config = dict(
    num_hidden_layers=8,
    hidden_size=256,
    num_attention_heads=2,
    num_key_value_heads=2,
    head_dim=128,
    intermediate_size=1024,
    vocab_size=1024,
    hidden_act='relu',
    norm='layernorm',
    norm_place='pre',
    norm_eps=1e-06,
    positions='learned',
    qk_norm=False,
    attn_scale=0.0884,
    bias='all',
    tie_word_embeddings=True,
    parallel_block=False,
    init='uniform',
    init_std_qkv=0.0349,
    init_std_o=0.0,
    init_std_up=0.0349,
    init_std_down=0.0,
    optimizer='muon_variant',
    learning_rate=0.00368,
    beta1=0.95,
    weight_decay=0.11,
    lr_head=0.00989,
    warmup_steps=200,
    schedule='wsd',
    decay_fraction=0.73,
    decay_shape='linear',
    final_lr_fraction=0.0,
    batch_tokens=65536,
    max_seq_len=512,
    doc_mask=False,
    z_loss=0.0001,
    train_tokens=413100000,
    max_steps=6304,
    dataset='wikipedia_en',
)
MLP neurons of a small language model. Each row is named by its layer, matrix (up: input weights; down: output weights) and neuron, and shows model dimensions 112-175. Each number is 200 + 30 x the weight over its row's rms, rounded and kept within 0 to 999.
After each neuron's rows, "fires before" lists the tokens most often just after its 100 highest values on Wikipedia text that the model never trained on; "fires after" lists the tokens most often just before its 100 highest values on Wikipedia text that the model never trained on.

L3.up963,206,266,208,125,208,214,193,166,213,197,156,199,130,210,218,202,160,260,146,226,210,209,178,160,173,150,217,223,166,231,211,209,181,203,221,202,234,221,171,162,176,206,245,213,227,224,164,225,184,215,206,189,137,183,183,187,176,188,215,216,214,215,171,170
L3.down963,236,209,212,171,213,151,171,187,211,237,172,203,185,233,189,185,215,162,154,254,183,237,188,212,228,265,161,197,210,180,163,229,202,198,210,207,197,207,161,246,145,141,188,175,148,259,192,230,226,232,185,221,159,205,238,221,208,219,248,213,200,152,187,189
fires before: "e", "b", " |", "ate"
fires after: " c", " w", "t", " ", "ot", "C"

L3.up921,166,214,181,171,207,150,226,197,172,196,221,213,203,218,223,206,168,203,196,173,243,193,158,260,212,224,192,213,215,188,207,178,208,195,216,256,173,167,202,213,247,213,175,258,226,203,155,181,208,155,194,238,182,213,216,166,170,210,182,161,125,207,151,188
L3.down921,204,161,184,164,181,247,186,149,156,170,236,130,206,179,176,232,148,192,197,167,159,179,205,156,215,174,226,216,226,160,166,182,262,202,179,260,191,239,211,161,145,205,218,237,188,199,229,201,234,190,158,225,153,156,220,250,216,176,179,242,266,168,249,149
fires before: "ic", "a", "on", "g", "f", "y"
fires after: " M", " B", "m", "em", "M", "p"

L3.up1003,206,176,197,196,146,215,228,231,206,210,227,209,189,192,127,191,192,219,191,191,197,186,208,218,156,188,229,243,212,267,251,168,238,185,131,228,221,176,213,245,182,250,167,204,212,220,203,228,243,230,125,170,157,196,245,202,197,211,245,177,153,191,224,160
L3.down1003,216,200,216,255,190,220,157,170,199,226,277,195,233,193,208,136,186,193,168,267,187,185,189,236,239,240,178,163,179,255,236,243,186,222,200,152,164,215,230,195,194,218,192,173,171,213,205,195,225,204,152,212,148,179,221,196,242,244,228,219,224,176,231,184
fires before: "ear", "ions", "ork", "er", "ou", "t"
fires after: "am", " le", "ew", "e", "qu"

L3.up2,185,221,203,195,149,185,189,209,217,170,188,216,200,148,169,167,211,228,232,187,189,195,219,221,161,187,187,184,227,207,188,155,179,173,236,206,235,191,246,206,172,230,193,226,185,200,243,228,218,173,119,250,173,201,188,198,154,267,224,194,160,189,153,196
L3.down2,158,172,186,213,186,226,253,166,151,211,201,234,199,225,164,237,194,215,176,180,195,209,136,243,166,223,201,237,223,221,202,172,186,274,230,187,173,225,212,181,166,206,228,180,183,162,137,181,211,165,271,234,208,266,169,226,185,221,192,212,197,237,231,250
fires before: "ary", "ro", "g", "ion", "ly", "or"
fires after: "r", " E", "ol", " Y", " J", "E"

L3.up871,197,252,161,176,213,243,186,156,210,240,218,210,183,218,268,250,220,181,191,233,178,239,272,208,186,222,190,182,199,192,199,217,227,160,215,139,227,180,203,211,152,189,204,233,248,165,181,186,206,219,171,197,205,216,209,179,194,157,205,218,216,191,185,175
L3.down871,206,245,111,150,179,207,183,166,169,187,155,192,193,193,153,182,200,183,183,257,233,225,218,247,212,219,139,181,221,213,197,250,204,208,173,147,217,179,187,247,240,161,224,188,241,190,226,204,223,260,138,187,198,228,212,171,202,135,179,231,245,218,229,196
fires before: "0", "1", "3", "4", "2", "6"
fires after: " ", "0", "°"

L3.up318,150,206,224,220,225,148,183,194,203,242,189,177,214,174,203,209,183,211,218,194,232,180,230,184,174,210,182,183,188,215,195,203,164,201,208,229,246,180,166,203,109,206,205,202,179,195,161,200,221,215,232,163,198,165,210,166,215,182,296,194,236,197,177,264
L3.down318,167,166,209,171,178,207,187,233,235,206,188,276,168,209,221,194,202,176,211,247,188,209,226,186,238,230,211,194,201,177,190,171,213,164,227,210,227,218,236,185,197,206,136,228,161,191,204,180,152,214,205,216,141,171,186,238,220,179,168,227,193,190,204,185
fires before: " D", " C", " A", " J", " S", " B"
fires after: "\n", "-"

L3.up412,209,278,240,232,209,208,211,205,155,240,244,191,171,222,199,209,180,260,213,182,219,206,228,215,223,183,182,205,184,253,150,240,114,196,192,187,173,182,186,252,133,192,191,194,181,216,231,194,253,174,205,243,228,222,209,185,188,183,154,199,290,221,168,227
L3.down412,202,206,208,195,202,197,126,228,161,209,180,225,166,136,229,195,260,215,230,203,211,195,168,209,263,217,175,203,215,216,233,187,202,183,178,223,207,206,217,206,190,210,250,199,149,179,192,167,193,151,212,130,204,207,156,162,222,207,210,193,221,202,194,148
fires before: "2", "1", "0", "d"
fires after: "2", " ", " a"

L3.up255,247,170,221,221,176,262,198,226,215,193,205,187,190,210,230,151,218,200,201,212,190,225,155,206,206,199,188,178,173,172,152,150,153,210,219,234,209,193,249,220,151,226,213,208,216,191,212,199,161,231,205,247,151,147,141,195,211,215,142,168,111,197,206,248
L3.down255,188,208,240,214,140,170,185,202,232,181,195,161,157,164,196,191,205,211,253,220,193,199,203,179,170,194,248,204,247,158,114,172,210,180,183,249,118,197,153,170,213,179,156,269,195,147,188,206,202,217,204,176,214,187,250,214,233,193,174,180,216,221,218,129
fires before: "d", "t", "ary", "ic", "ive"
fires after: "ec", "re", "t", "ac"